From a checkpoint of a small transformer trained on Wikipedia.
Size: 8 layers, 3 heads of 128.
Architecture: untied embeddings, normalized queries and keys.
Training: a variant of Muon for these matrices, 488M tokens, 7453 steps.
MLP neurons of a small language model. Each row is named by its layer, matrix (gate and up: input weights) and neuron, and shows model dimensions 112-367. Each number is 500 + 40 x the weight over its row's rms, rounded and kept within 0 to 999. Numbers have three digits each. A neuron's up and down rows have the sign that makes its largest values positive.
After each neuron's rows, "fires on" lists the tokens most often at its 100 highest values on Wikipedia text that the model never trained on.

L4.gate535:479506516530455496424559544500451533552511540507523536551406491469480429495532533500496506554478508487438514520488493563595457457518548517498432465469470525505447465489523516469431497484493486483510473487507492526466496539475401562495530453467574475442508486509490503432476495524468454541535444540470474547452490549472482501483496433557555478465500479553556440509529454394527440541502503513457476539475504482525513564521550524501504514496443515523487476547487489566547505520530528508440559524468458496510472467522508519466511558541507486468480492584503505499537451455471471524509502556423586446444543507496523496565459510491532449383620511463451483526532511515639504429434523472564453541447479525494535397539499466532508541516536520559524486468473532500525545532450479
L4.up535:464498429466448500526467489490448548525514538515466507505494481485464449541531501505537482475470518529471602527508538444509441505551498541460515511530451532493511518416479497399529475505457520478516473506549515477517473510502517459536447440446523498470516521462554563552485530553500567535548412511539530448475477440599470468518476490518435492543496527499491503458495491519546443541498475460488526478505496453576509497411492513484473563451462506501447544534532532513472470547524596518482526505491511478491441574479561532512458592535531517519537525509504482384451474550524509513466525450437533478492503529537510496518501553468481490473508476466431492446471541492544498500471536474534508443458494548479494504495444443513501458538447499546489491577529494535500541519448437
fires on: ", "

L4.gate768:501519451540469561462529499477486553491498528496557522545487503472525565531439547458470517531515552471468462475484487477524417452504577515469451521488458459429497514525502593541466547508452459494541525537442430415536491440465527499491569528528482475480547442532394552530505434591521511590569511528432456512415464541553502549494494471533562509495512497563511462455498373481467473550545505416482476574505535541555529493522497577492521520479501546512465506472517449591506516480490540482489580506523465558517478540501532529531491543545526484467579492475510531510506564493503551458447592446449515493471487498491496603512508531447510512483499538458412493516479441444550499531467447522486480500589522452507504499587469475453569594554487425537464489508508472470459533520465446
L4.up768:495556439536437480538508601491483526509502611504493442491508442524386478490533462582483509571476505511530540478476573510550534579449481517574457538489446509500470471438543522500610496484507438541499462421532493553415503483541534464518498481455490527520510551472492504446487497579547493493470549516572470489470525469591490437534441469550524523473470515488503530485563443533467501567534514463523508516463496464539466484501506457488452430439515465527544521456511461575481498478501500483417571596494470480549505494475539449502508492502463495556429505484522447499470548497536500544518531490538509580530428530495523542517528512519572482563492448456533530531457501496499554567555503495540582455458528523502479476534604476584474531543439539507468477545557540463462485502451411
fires on: "D", "(", ", ", "p", "in"

L4.gate602:521446556509551543423489545516487450509506476495492494477454449522532486532488552511435486526491510484460500553545479469458538450473515560497481538431527529502524477445518530578579495477490472482482460511434492454469541468547452552489518498523495474477505530441526506559476476500468441448499509561497432469488512535543521477576484532500452487540519501510558504480479431521521442468526502499485466471542509491489483457480531527523517489463476574499517469541499566562513470560485520497489499480487482492455513589423479521441466471462463575470509540515488579509573468454493579522481531535504583529455487486479532468499585522488547496482477501464469543523498452461577538483512505490454507511473409585475463493571542507538494491498500559547506440490491513553507483554455441
L4.up602:430481493489483482478480607536449476538489463517489513500512486471493531481589521557479528524444522516543506536456537471491500451418495564517512495517512454510482444520559464470471486493539474491480452579510446454393516503491539473532503499488551510462430500427503525482465550465531556485466521488478444523457502481517455554509448404555440503461541464517477470552477502481471438445477482536518510411495462523487510565420421502513495450515480513497452542536481471519528493494486516554504521525503477469458533524477482560483453531500523464592481530497509475430503526524482547487487433510527520474488548535514517549512496541485493484459525442412453476533543420443530510428512548486543486528418428482475466551534528508507494421496503482521512463538496569524470446549486494
fires on: ", ", "sp", "qu", "ver"

L4.gate209:566524559501625517517495531341523563578453421517462536496516546580538474472516466485514515526517481457497524461491464481519546533549488477521541505514592588472555528542489479450480545443514493432468494536486487531475447546424494451534475522598518534434533523538537492534519526515488506533551491515476499487497576550587459585519478535526504436489423486502479537495528448522483552526581519484558525494455430475551455470456519473571508535508522499522479490490463505494530507493462472523515538498432557540558527500480494451377420508472471525492556559515473542475421488461514498520617516564465552497488496474523530524503454520492499484514436537475483528421513470438526569467482493558490473506481481489471489449470518454434451506516486467511515496509522455507513531471513520
L4.up209:471495478559607525480518508485508438488460492503429488614532447496584559462519459531500509483488503536447481511478440528443509474490492514488512519474528561535597526497495487452450536482487478496582555545525523531529545545449531472503501539512477470457534526505561413536461451448489500545530486506421439621508516547517498504488518558548487514467521427455546527456487537466493516479481502515496514549548561547559465518474453507486446482482519500518576500421518538468458532510523504493595468532496553484491458543417549478537533437439519482541454503433516555527570503460506491508508558551481476519418497497528540442528428480512476584498454489521497449428511512524507496465519537517525481379467505453502463506518520459450489516536487457490451465486575428503550601517498453
fires on: "en", "an", "i", "ound", "g"

L4.gate434:484473491492550475538474454479494491476506461572472491445462540522455551482575525501514459438620501485489528471579461527537451506431521525529468520480464533505552454509521523558525504538489472529491482549497563543493497469448498532556494464494488390498498512500521462481544522527509464530413501475576490543487495559517482504422527558549472543426493544436501470575558467497541443577514491541559504499533534476470462540535492506462519525514533396439491461564514531507503515541475491422520486480451510494418481556483520440550479444499521581460503522532507499458444479435413525481491491487524478453474557594509472467498488528481487473554478560518523476474487496444592446595514447482471489474477505471530491483530538563456497497494594553431510448458441497503513510518453477
L4.up434:477536489459512462440489470518538592489481477506514501533520591543518565466579478517498514461572480478479515448519477516498485493500510544471534470593495525556527454512486592518489462469514426555537539547473553509452474465446488496590540506497482451529427496545513483461525510501524475442477551522508521519545550533371508575463493553505437465496432510466492523527502512455495494512422508497503558480530563516457556462472520530465513442512502513474478496499558575551486468512512548465485478581500546440521496598501533442459478538502477513436503517493555505516545492494468499493528465466500527466444551573434497531539548537508528475509511533549468529530475481568495433543485546479469438563458499492412606468571466468609495530491480501486450497500434430535540520530480534
fires on: "ad", "h", "al", "rid", "r", "u"

L4.gate357:427498489550476483578536538531458491471516522484513570498465477465494502495486475492445488518437512491484476559530472599501480534495566535558535600483471529518546598499546520478508516506444411544502585471506489506407500516515498491426510497530529523499490542499511498464484454564551439500486523472434480532493479477535452520535477559513491538493519449479521486463460449545458457572430532462565562450451501469498519569434485549538437480472477522545447532489502462458537491511522491476466512515500478548446533580466460472597480519577438539513511487529509513494496526551561505474533450519485508492422472465474495458530456551494516478489447521517477587494540504525514540566535514526514572478472576590504441486518490533536505505502510472471430459485560387524561550526457459
L4.up357:513468401523561516557503573486467545539525580539481596521492466470484525473520500546474489530424509536551468512444519597508444509518558553502512534505498469530483538523514545422507520507466419543503509543512503510459500485566490484502512517475549491529419532481492499451507512519493444544504467477486481477590487522573485486497523543560440506549567472443506541542505487443487423517487556449505483493474540494511487569427477543463448437520497510449475600483547490473521514528545561474532514514467436526503511575507479493531639454546517484465451547490540521493466540526496556548489506620421480481449518468482534383522494510510529502468504548478490543586548555498473525473506463532450510472476534547531435474504501477495485564493442457511477457473525394526392521478405434
fires on: ", ", "(", "- "

L4.gate716:557459481502580535492551582444479443419461443498538428468551438506492532549519435646489569510546480573507493554474532486524493507471485474609494493527454537442558446537466510502539457434487444479485572401572476462478554535479526470489468525493537465492482515544475512530527584529509455538526557482421487544483506520568536549436474592547520455541512431450455533511493457518467536527506514429503435470510565455480485507516531435594504499552516526447535505523471489446495492514438592435506468531531508518467521458485531606499507427466503515489561445522541538470513480542491531458565537490468513537481446500615511525536480499485531445505557468490496451514512470513484544454525517494522545523513465525461484475475484547434478510515466496501486403481531479473514496496569509
L4.up716:492441566486521518575511511453550457609485440480484466464489401477521629525507498563425558506507421449575493537460537497538534525478503590560567520506487556451541488464468556484507570454503588525429561528466434462470440494524469439550473543522466525502477449547453531604519426485488534526566515505497515369479482454586494544471491448511448446478580518530570477512517483546499528459493494523546481517425581464468531540558462485556513509576459451509537484491506536502477475505514502512503442524464429471571489529505496488509483536516461486501479486544498507500524513476510553495458454484489568490529579497505525555497502591459490517541496477470483477451549479549516449461513423488499516490483489468504501503497494510455449560494484534505459501485509479549518519485487528
fires on: "'", "g", "ol", "on", "ob", "ab"

L4.gate895:561494481508532574533506471508510539544461523474499480486479481476475488537510553520485460510545487447520508515514512532529564517514511547481535478545457412540435489568495537487492507537571553438509499538591498463468511499519529490549598492513586468452498497511463493480467504479538412525547523514526522591485497549482498512528492478567543500479530438438469488431478473654487395505526542432499493471533470542481476485496470488511443477491513468459473506546600506453515492507486482497544544451436532546577551521542453473461461470435535419480504540566525458430496514401508530486629529442492526422453530497448523419499510491500485514520480384480474503483574573483527525581541477490510503456484468542541551432503439471540519477502508496549471553514533541439448463516512512
L4.up895:515527462438448539510472517493456581559500433464457479502556488511421501520548476502460485540441511461520547502574519507518457460486433549427474487469504493523488495457460555488440518560484548505447430507484486520542452524476545555508580443481496508532541494436517540480447497583450428521467491414561472541479488576509453458469470562474555439442538491477474536494503467561472405491524504471469488546528534451481473490523555539473512472456475497494513568482487508481453508525532546472504501500485508466523534539507542541511492482503483517523533524454450493448481465531513536476496451484442526500527517516511516525476510459497508507503510501495414580460401527537486512512452466450505524492520512467433506429556520489462564550488605467525546565462518537502588518471506455
fires on: ", ", "\n", " ", "- ", "000", "| "

L4.gate340:537485531529547418571588463476531522486609503484413500501517467523501494515440530481415497464466493463520474516505446482513481515517457495518478467514574479560537447558481518486420531474487460429531558475560542494516500518497493503439514491473479554497513449467517484574518506511453513442491506486463501450560510559456466537495481467458484501491501561550493519494551514503569558550527456482436533443488551515408488450490558455520443458450452536592613503451472526512506449485519441533506534544449466505544511449494437520473517523557425463483494474476505465518446514531473550531525477475493472491505553506511442506456526440529520513487468451542398568476489495455541492427452432514457472493562470502422460507457445484493518436483561546536512456478521476482465467473458497
L4.up340:455472541539558492485528506466479574518463571560479536506493513520498540514519509518465485459486563432468546516439545452494476462517493483490399475527421569542514396502479424508586472558529578480495480473515510524496468504446595455509511473561483438455461532482419505479441529450527449584493596519467514452492482499483498531487520514461494472509463500478486452454501598436494498518466492501535469512449479488537450507584457508492509507466481494480456519523508557444535551494500511491575485539486483435520521495494485600492476507495462498555499514515568539531546423472548540535441548499472518512504497493490452536576538457528487536452520487531524547543496483458520535441566486542505521519488486456530494502523588446460499487413500525479458607504494475522503486519470532
fires on: "-", "the ", "ly ", "ally ", "ily ", "th "

L4.gate575:433454543535488523538454519524442528541517548549471495470525508563451462468501491532567518507527571523537544526498470540524545451520534462525511506501489547514458532549562500500571505483491507520551540490491566569476518455501491516490434578394487541540491501527515521594460444438525552465485445545439549496528516536570456478507487569562543498493470525521455514486563472524569420575505465498456544508504471563474578524496491490509536554571508493409451540477536475497504464452522521564464486428501509510530479515499451484489571480534483501480514483435567468467422491490536448500481472437513469456451497440450451533479467560522461545429560443545496445521427543564451496545557491546508467523483469449533473467442454508424465506517552521472475494484509481536506490555572497
L4.up575:553439556567426516562478462554438538495521548498481510478533520435464503569421557513558483515516543460550564476577530478436479523486462475515535446462493518567484462574462468468542510503494455492441527558486460538499393448499491495470448504447515468526488484467507479514438460521516490456553567427446528405541516544549517498540532486530481498493438582477494461515583506450566562475521552457571502480484472499534507480507493419434511536622569504498602502485523504507559475528507459540505537515474438510522503561552533501520508483497486524487478503461471563476475504506507505494528451521514492435550519454436476536464464485579420512538460563564498492476503494551525493594518511547518517496468512523531508550550567541502497487504598518500501502467473552512472465571472473
fires on: "-", "ab", "on ", "the ", "em", "ase "

L4.gate668:483479504487489440535564561517513418525549468451449433533489536597480520535477471501527508365422452486518583515508523529495490470552521426557590456449518493415488541471462476505509602549450511591519477482513541450558469458568463521526494582574480518539500522558458481558524530473463500431483535516553518491522579540547464433514493479445542530458530500450483488431524490465495493502495469434476392476474416465575491519509470488515480478460475463460529462511512567526489523458502499546489461446534464567511508522436492528451554464506510484511384478435513558472478502411411499474507470495508556515472506567428551516560475536500536492508526497477470470491456500455517496466437525506495606485529465509512474459481446499502456538466543477428466501553570583490509517464503442
L4.up668:467449492471479504546507474534459532577549522476491506552466425557493484516532458550505483678518469497432476486494545554486547481562451472492520445543510426520440462512510528512543492521504499512486502528511483478558529481501512472498452491502467543504522560535477480490516540466532440504521504512510438441541482492507498471515478562459572479529557562484513539498486498455532538527468457467479502479490518518513474428457498457536514551499506489468426494529466463509533436453524592520461519532488493456460556552476524445473421541461482353555499463535496361434523491538458426550537459475497472515551445518514545501553433508518450492495584516534546516441454540528464595483559494461435498538454436481469465489581484501486553529495448426485478531560466500553556467467523529
fires on: "se", "Th", "F", "B", "tak", "W"

L4.gate967:534578453455505539570501612465541510450483532504472536470500459489521514535463603519552489485495504536502505485513467510570468525407516493521498436494460469489540471541492496599549468487541475503502480556422531474464522505444553513469499504486453586491586500543480471557496566508451469476585486545519497482437449502512504471492464514499470452473549527482529476542504490509529515487551483505508446479493440493518551429531453558465449524439469444469505521457491502512506430518427512503449513567456397484486544507519532521501394512506455512561502536495416481571444582470507450505561523588489503449529442512546583445539483444562536452478569641509493523526472542541508453495501423473498502478544512472469489528527511488499530441467516439479445520500487461524469573500571532
L4.up967:487495483535471522538606441509578483443474530487552555505575522482519463490435524481519464596466574460434548486498507432531405499507517453515562530508458473483485529504514501492506504418485495533496538520533491493530489514433455528553514476466499498459454489520467493467375506542534498429488517471559536486472502461448514463458460434470463522476593533504472457501481535492493508545495469513516451505480541468495487476532489527503493530463470365516494524475475535503573518507489484488451506497481539530471595520506483515513495558569473498505541531409514506484478514468405525437526485508491432529410463544534525515587552439412528429531504518511520551483559492430501468487500535586448486485429493492539525562508488517499500548570498561557509517468457489556522509481515491
fires on: "al", "ath", "il", "th", "n", "am"

L4.gate677:495541498617523471411498504517490456538465440442491446486472500506563474541519459523501520430472448552458500510520452495456547512401516508543467488517547507468462557472490523513513543531535467462521557511468577562450501562531439464474478474507487515537504529511491481503489469575426504479474487477492533536512409503513516500501458470509485534530491471540513415564538466545558541550543503557451479518484494573499494528495531438519466497468479494516437495554437523503546505470467566584513518507500469558572468581505451485544425460518499470545527545529514501453534484502489482488489458464607509533486516584538625500461440541587418500442509533528480554459513500503508522469477447493556502463495483458511548464544542514496437453499495496502520513492498511489448462518567596
L4.up677:485522587536534489511459474570518506515500452442520535494513490515445521503553492528537517522543462531512528453512492527568522516499484408490467501494442512440435521559535539552538463475470529523518516499503531464534516433574480487473397548540481503494563603510486458562571468560516550447507519512477553515494471510558479462518461549466630540458518531497451492533527505527485466536522530486523468525489464538430514533510516507507478486521372530473486510496609504475505607471491437510461506485479524560519513568496496407547517557414481491517434472472532616571510497530486497465540505512437593485565509448493517524379459551526565499546419534494520543555459532487515500523492464503493528521554509522533530482518443527554497490439504520536492577483477572492525499483506498
fires on: "r", "ro", "at", "ens", "se"

L4.gate398:497484456529551464381508534557484526524585407449480471489495497454442569544484540559546552501533504510455512516478519463495539498536528409496511455571436471551454501535472529508485505494502522545518520478487532575509537500521593500506544454422539540555501498507437427463547472511536549548484554496503517494560410489463390459568513485548499540417461488492560410444551546486461492580474517512479463469486412515463538458456533573494467542588553452546451526515452543523494519454475504510486506452461478459557531498478530441469506459500518548467474492581500548530493524480502454483516510458497467540534461470561556536537524493480440489507478500507464493489536498508533489420503474535552453521516396491568422453496503492513505555465394472475441462514530514467511506524526477
L4.up398:471453524593536498491536512563488492559449444537457509540458561492468447465480531485507530480501563534503532491393483545493525506503477519514479484493384518543594512517526531518479466548551499542519435508524499583468503473522524487517504478475511442490525536462457480498570495486578510511490480559566511585472504535507505433452465459572523542499474513477475507496471593468532512485514480556427509467491542568577504528477478456473548517554438542421487508522446588517503509550501460514471600503526503495439491470508492500480493460450482490501427486549521544511582492498466487476490500486509488432494494414474518434558436490486495507552493477514499511580595544489470523525537588539400535442513475497606451486519475447575602511500469528427536496431574517509485482498495549
fires on: "and", "(", "at", "a", "se", "th"

L4.gate138:539514547534547481489518554541537557454531551443458472565509445478426512544447473527505420476605559519469508457468464540499473484498566525493475442435446463507493499482431559506471513457498465532545583492480514473450485495470515467457491482517527499539537498461481524448582541550505500428426451525442520550441495527562540486510427506482481502411425517486505528520434529536448517463515536579528492514462471512500477516496446566438456586474505517546544601421521590505487468526496509486491448499589537552497444489502474494558504511417527474435516495558530509478459398542511513461507567455471492464504498521484488550506508437521471472501445446520483641544457534530483539561526554442522454447483434476519506472469506547500448483483479530540558421485511465453453492473505455
L4.up138:561476442518507511520517433516473558547513513540494498481483448483468530528534532513491472556474452424538455535442426541527545419482523457531522540440493487487541537500499493448451507541555546562446535546467510451520557542504531461467576536523519571515503469439479548527536557483457475444531506501498539511486465553455544446505496436433544476522521527542460499498579579536530556438497499511441475535483402526530415476505476472468460531580547594465485516505469546562500520525521434476456491477501538501456498513495483518509430432453495558526457465570514519520418480548520453521524551548473453544553520531508507604572438544484541491451518479468467500474492470534519450514551499457394513487510433552420557457503429519458445495504498550411549485570494485497444562473506519
fires on: ",", "e", "ed ", "t"

L4.gate572:514451495605460511478446489453492493471438483484530486463470522503439525494462443497486476546474448417489511479480474558434491496512511459553438498498502423480543425540424479532494464506491502499541457444562524467503389478486476555525539526559515522485526517488526507543542521511470459465538503525475479538498460480486513503583473488498477487463575500463488491472485605500499486531510491451493543522543539417543505433506527531508513414374512543465523454496513508528585575528517550545482506489535474511502545500501478545476481536548489515584446550469458561465507390438545466509542518508502567464487513493435443530553528407523482578500558495466496529475445562500460443538412524477528483423517514479490524527528503443465504478506532455512457514497474538587500480490538473
L4.up572:482461557495533414466455483500503430479514432499535476511469485501472499472520508465525499472492533498454486464515489515509441532563509569482486455452557561479456472521485521470536493487511474458502532422453539564555457504541497502480526435480566528490423535511500440557495434435524468539527595599526515570474474550430475545483534558488478468410474504526554499501488489398546457555529477497501448556451506452455514511472447514567571485486504496488502503515530500421511467520519474523469540531471470505449525552495488529520533511508486499412470454495441524490480510640481487440514554464558507544538501495530496502506526504561450528606460492533490527536594472506454432506488491488541500528466549448442501596527566562568495459530514563541521513536528492469462508501533524
fires on: ", ", "in ", "of "

L4.gate487:485531487520533518527483526522459455476504497536597487561415501535481477493530489490470466537474469519410539505453480571489468487457488471560443395542521472546502447557491501455480565440577497489550481469479474503516426522569526560442534541549563489439411510445432484466622577505553450504460446561476430490479469560527501484523442481474445529521460467471495556501449515487542516521511517490454495532579498426527514562556454518489540509426511539507486517547484496451460487470536424494580488452515490506506463558488525528521455490493473486444493489470467441475540487450472523527404519448564477527436597566494496529496507549489526501559459460502513506532562551547553503545482493479490506578500464535551511539456484491488460472483575483516450455511471506567465497507539513
L4.up487:510511526441482456406433474503503504516488544540508471484455545503446480553517632578485543498527488458503448490504528483553473541518541567475464455511451505502561502511486496495582541498501523577550557533479531426463455506497479509536427429500593523497462532474455502519444360522501528465421521510508474511466469506519508464543499594515492472521535496493516499492482485507530430507483485407490499527411516429478476518488521503466436562475462515504508485513488447471516521526478545434454570522400475495493454461491522558532554507464494513455583544515495576602473476573460537487525488541498502525570544479453474537479504536504424482573439551527481515472535515518528446492466459459542480486508540575496500549586404455548517486536497589467551511494503486530536494494509468
fires on: "=", "in ", "17", "some ", ", ", "18"

L4.gate603:480525521511551529540560487521554530434488454580476492470488478405507528449489498461400614493608480543420516524472554428529454536445541437493537494536473458516556405485536475560426519482539514565460454548529456561418485488495556537538541547497527493555524500516538526525482481504494472525477482527556512517525520550583432450516469504503546533521510447497549553490508526494454453483508516445484510522499405472506535584534516457479521516531511417545505520475539497529512436595427566535496478434449472479523544543492464568519541502506490456491527532480513512532489478482526451504513511490551538517523493515489499558492452515509517445455511453412540511467461469552506490531414517547570509510464566527445558571465541510582487508556467477570497491501501520572524488489516450
L4.up603:472483513561481580527535519478459458438478490458587549524453497477533479444519423473463543475492473513482490493512506504554402496447552501489428501493477489495466531457467490520491557491520524479470523530492530558457475478527568503510505440494435443506484554556431513549493519487444510477401496507506434497549516501490514495498487433602554491408530491528506512497503505483535495523558513468555402538510466461502534496436550510447585442503530404519494535536461478496484488536497463504518508497494549531506460428524491543469541495429469474482527503469442551498426458505559488531483545421491489538493404457530509546542470531530500481512498528427554577472495461476497512503444526534494441498441487532496493519532489513544523535421528543541474504502486403538539529527526538
fires on: "ot", "in", "(", "ic", "tr"

L4.gate410:525456520462465478499519487529514531521548511489495444520513509507466510488543555485486478541485440539515468504497514516542471512486537545509499459571518516537506473602443451466495466448535529530576391510516460468503464464478484566474532563457523541527582567508494470492502607508533566514421453525501531465539572526412479516461536453486396526417517495506446504507441553521478408526461472592446489525501514488445516438489492475549523482491469499514464451518532487493478494479476495432487503458493454396477501491483534485499554514494489460500459495427472507498505512526494490504484464447486579495540534515502531538559478551564553589470489445486537537456522543500515518491511505498513425442421444501444521502532514489533513509534525458484574505566493478502446452537525553
L4.up410:495472466437518566510376528505454507546516445500438487523456419485501531491487471568475505538526503468484512569479483520517549438572487516519468526483502497507501433465571442555473509482508468464559484490538542495515474492560528510475498467593454476499503571557562464418481478460497440557519596497487454496563556492505454551517501526557430516494516526514507497457555542481510501495469579474566529509504492485566485543447595490439475501525509590540537482505480456504460492427480514417474460565444526521494436525530490477494502562473534484438471521476448508509512513517526491554518506454494545440492549492555481503548538478546560508439479426485528473494577481559485518480523552566471484488558517494435563534604504484503442488463518543486456491486540555502469491505498442
fires on: "w", "ow", "eg", "and", "or"

L4.gate350:483490474526505494590533575481450513518529449600562514546512571441533529458538470470464500348509502547471525415522450521492521502477492541445513497523510520522540439533508472523477534521501509478502519468476448520521512439490548540518515542479565471474568521525533470511462483425518520544470472521464434543528506396506476476512476452465467513481479467522550426524524486494493514495522449452532505507452507561494555514539523514497551347480481404532433496490555491496474513510459531519504527547464474541514488513578475520488494477527525409513509497502417467514482499527416464558390564416527536562532457466541551496466494472451477506452490549502441475480519538492524514546443520496493497552494541500481474466510480434532540520502489524459412536513519473455622537507544506
L4.up350:487449474492502512468554479544574493512470491529426577532465425494559479493509574479609534477421445486512403475505527494524482477495459517555443443454527476515475555579455487515482461480545459479438528490485561500494518435509444525541521500529476495490516600531520469483556544524465527497536460422541416499544515482488493489500541494422500523392568534522512507455547490528480507499547540456468590490527495513478543482490569514456618488481471525482509495432506556548474533508485551461476537493549549503506469528512502464487511491494555482487525555552466472488554497507527487553430508518436497499517503499446500551509487539474503470494451523512434467499494411465527473518508509496486425558482484458534511476467498483557472524562542577454434414483400532469546493467483487
fires on: "ot", "(", "and", "par", "ic", "os"

L4.gate449:458521451523473453513507475542489513552453560520419515440572559503457556468443440570521558496524448450472528475513502503496518563550557494524494527530501484493470491484547515488513527532492537473512489554528515428566487548452451462470473501571521445451491503504477427517547552463548453482486456429437483468575499485541498488479528482553480546558497481522519520421479501520517502463502526499433521443499460544481459484489487527579601450508444470491485539430432540506459543523500577388554462478562480549604521428467425577498442411581411503468536487516557492424524464516503477555509548455507483589524504518490499477431524516464486559466584511513485453492490428529439454563482471503490533480528521504471514517474468530485468513556528532465520533443517522497482498494610504
L4.up449:522485544565504457431525516528535512505498550406485515576520556511462489416540501517461535462444539540487499502485510393511462492515585447479491486454514557482473453539453469472566500501460581487540496443502486536530491595510434566505529463465430493503540517451469523467492565469498504505422445534538428513556484501473496496492425461457489509512430496446524465468446490480467443581487510441518434480496506519472574521511450559470533540530522496460507466489515521542501459548483548487509483502480460486504431508487521481530550425480454424518506453474464426491545516508496523491520441550545540556501416523552445528495464515552469485519520518487409491490477495476509497537493545518514462590550555436517571440522514534553482517522530477486519479521516513481552477542511500
fires on: "in ", "for ", "After ", "ur", "ative "

L4.gate856:499582498462406548508589568468504515504605557454431514448445469483520513416493451525526517495510537466455482499503432541463486581491550543506536534486491518502468557479544455459505468496472439523486471521431462478467510464483572488482503487570488481457512425451478508542594539447492465471404494500411527489470488476500490577539464491591488446511424483552462521521443540519477521498504560472492539466567478457484503473489551558538508507552470538511493530428505588524495578447529392528531497554591498472521486566599511481461470505504470454574487492459535441537478498539487517432535440479516463441462536467511482555467502442509518578487520509457503502543577514441439529518515499542493497460442556505429485501468445480457542512568507483543483477491496559471498472451488487
L4.up856:460487470529514519511564422566487506475548483485463473479488444497506507446505595516512495523544488485414504546485502495474476513446429471514459594568503504553467412463477469458423460517529555517486450500492483496593553541481539374567530426479535491495503547468483479452519521571447425515485548513461489510461482531486450437550500513508473465438517473563436497447500481505553459481506556465565559455529489428498510455513506642458546488444523462480471422526508492468475478514499491517409530550449496482524546402454523499493498423511485514484526506540544513503493523497506490601514464509539484476551462527546542518515567560486489479499522538479466538495486476568468522502516496510442537553527508505427534519531516537507550568502583543493512519457499526487451471473486529
fires on: "with ", "u", "; ", "ned ", "received ", "ed "

L4.gate740:469502461544475524407515572592482466518519528556463552549567455490541447472477461555531455429540501570469527542491463556493497509521504490491410459448482551525492499513484425504507533476519435511449505532461492506494504498469494431454538491507451475500465529492515480469470537508509544549520444549498463500452493502560523512499409459467527480438498524488489512529488473519476496534501452494549489448473387482496487505416487553512570523509494550558457540528559478489526496472544523477441453500526460518446522503520543581579472507548493518558547536568479434573466504512515565545490506528487547545515522525498494561596452549539518478484467522510513543562545481516505486548529507472496476463433504455439466433465436512526577488546595545476442489560462514522403472505496415
L4.up740:426534489516514585481463469466480537477597558540558547442532517464581455506422453514463483466466524519511522498463519547517441515495577542461471488495510491446510518499490519473483459495481487493508493630542527478515534523488510546546505516466473514489500560536604503512500439468492519519552485549517570492446535487512457475491451518430483496473487487490480523516440453503495446565518512434523558491517446505524464555464410507474540478469513504545476511538475483490478504546507536504565495505500518464478553513448487517453538443503517508433470532528521596498484613512464551421537485489410490459490571512508455436518526448520455556450548476508475582535454537496556489475500501503488453512448513488520471542465471538541560535474510476499484500516484496516430477476485457
fires on: ", ", "on"

L4.gate722:487549512525554469471489495496513491550522562453453468440424514488450481398502507446534522510512441463502522491502423597526463521481497536528536532451476482440539511460469483475506521487503497535547492550526519435526509548562450473560466493434557525497579516542502485541516518504532540447519469522465502488516524445492498505478508509512519541456486519541491465452471458480491465523527374480468558519501448561465479437445529644523501500572520479438435431511467581521542475474497564498444534541512474482543462590465495461439504485435458470539479542478526510460476547497527482554464504484470418473434494505526465464529428472483497485431541499456524492497527529545601586528537542513530568530413526462469501476464473460532556501545460448483528607452464422458468480454535532
L4.up722:504558458446484558565539522529482493538482490523401423471588455477415529540482546515506502484498429470500507517586482588521510489536464509503554483495501556502534487543592543514510504530535493524460550512525467520585514404462447479514493487453500490467532489550510560523450456531487444553554529444456541488504574480497510517535466556516473463535551402528495473475479484439499445432553548527442538507503550524444524494525481497545494516511492480424537509571545380555562525508495546564454470535560527511551555532475545513523482586506567435538468521491471533494539513520501577465454417497481486463503581547534523561480496500417566496423480552549512425530467511515549441526538478543512456482464464437497510455495515426614525518475509505534535487531518554596479466561512533
fires on: " ", "-", "ch"

L4.gate691:492442509472528476506452567496516497496537494528455501534447448502510499470469500491499528551481514516505461441485480495507475472477524419475478447476539494501511469485451526522500419514552514499507497566574509465450405498522527461447496532517530522508555548514550545562543510492564493497498590547496510491486479416534498453480461567510566465528504470484496443482552522513513535560509466497495543521599457445506533588500514472506427478475480520479446487479466473517507606481472464503503490509468547621490544503436466546470508554463504517524488509460497386441496461450505515467471501424500459474504545528507571485569511493513475500459436554533535511442625406498522467460499449524462440561480467479449490533553510477509527641515510540515502500525530515449418519523483506
L4.up691:520443489509564469507456502555516505505536543528471494523491483476498485504485463440475501490526505484440516474479444487504482507459532543503361484459503497563483609488482532506565478565522536505519499536487569428488507536474553455492551493464530487481476469399488484536470479488564531505450496480513455516539555522538507448474528531522528521540424587489445466500535524432419506540532484515480476506539495508499555532547534409505496512426466467465491564507558443479495465382514544513585498472566473543500486408512504444507460499487498514548550489518487531537523561576488490473521438571473549498424525485556520418508452509479504425471508563492587480488471487553560406552544519537550486463543427545556439489531539482391510433533513472471494474486502414457474514521472513
fires on: "An", "ann", "an", "í", "g", "u"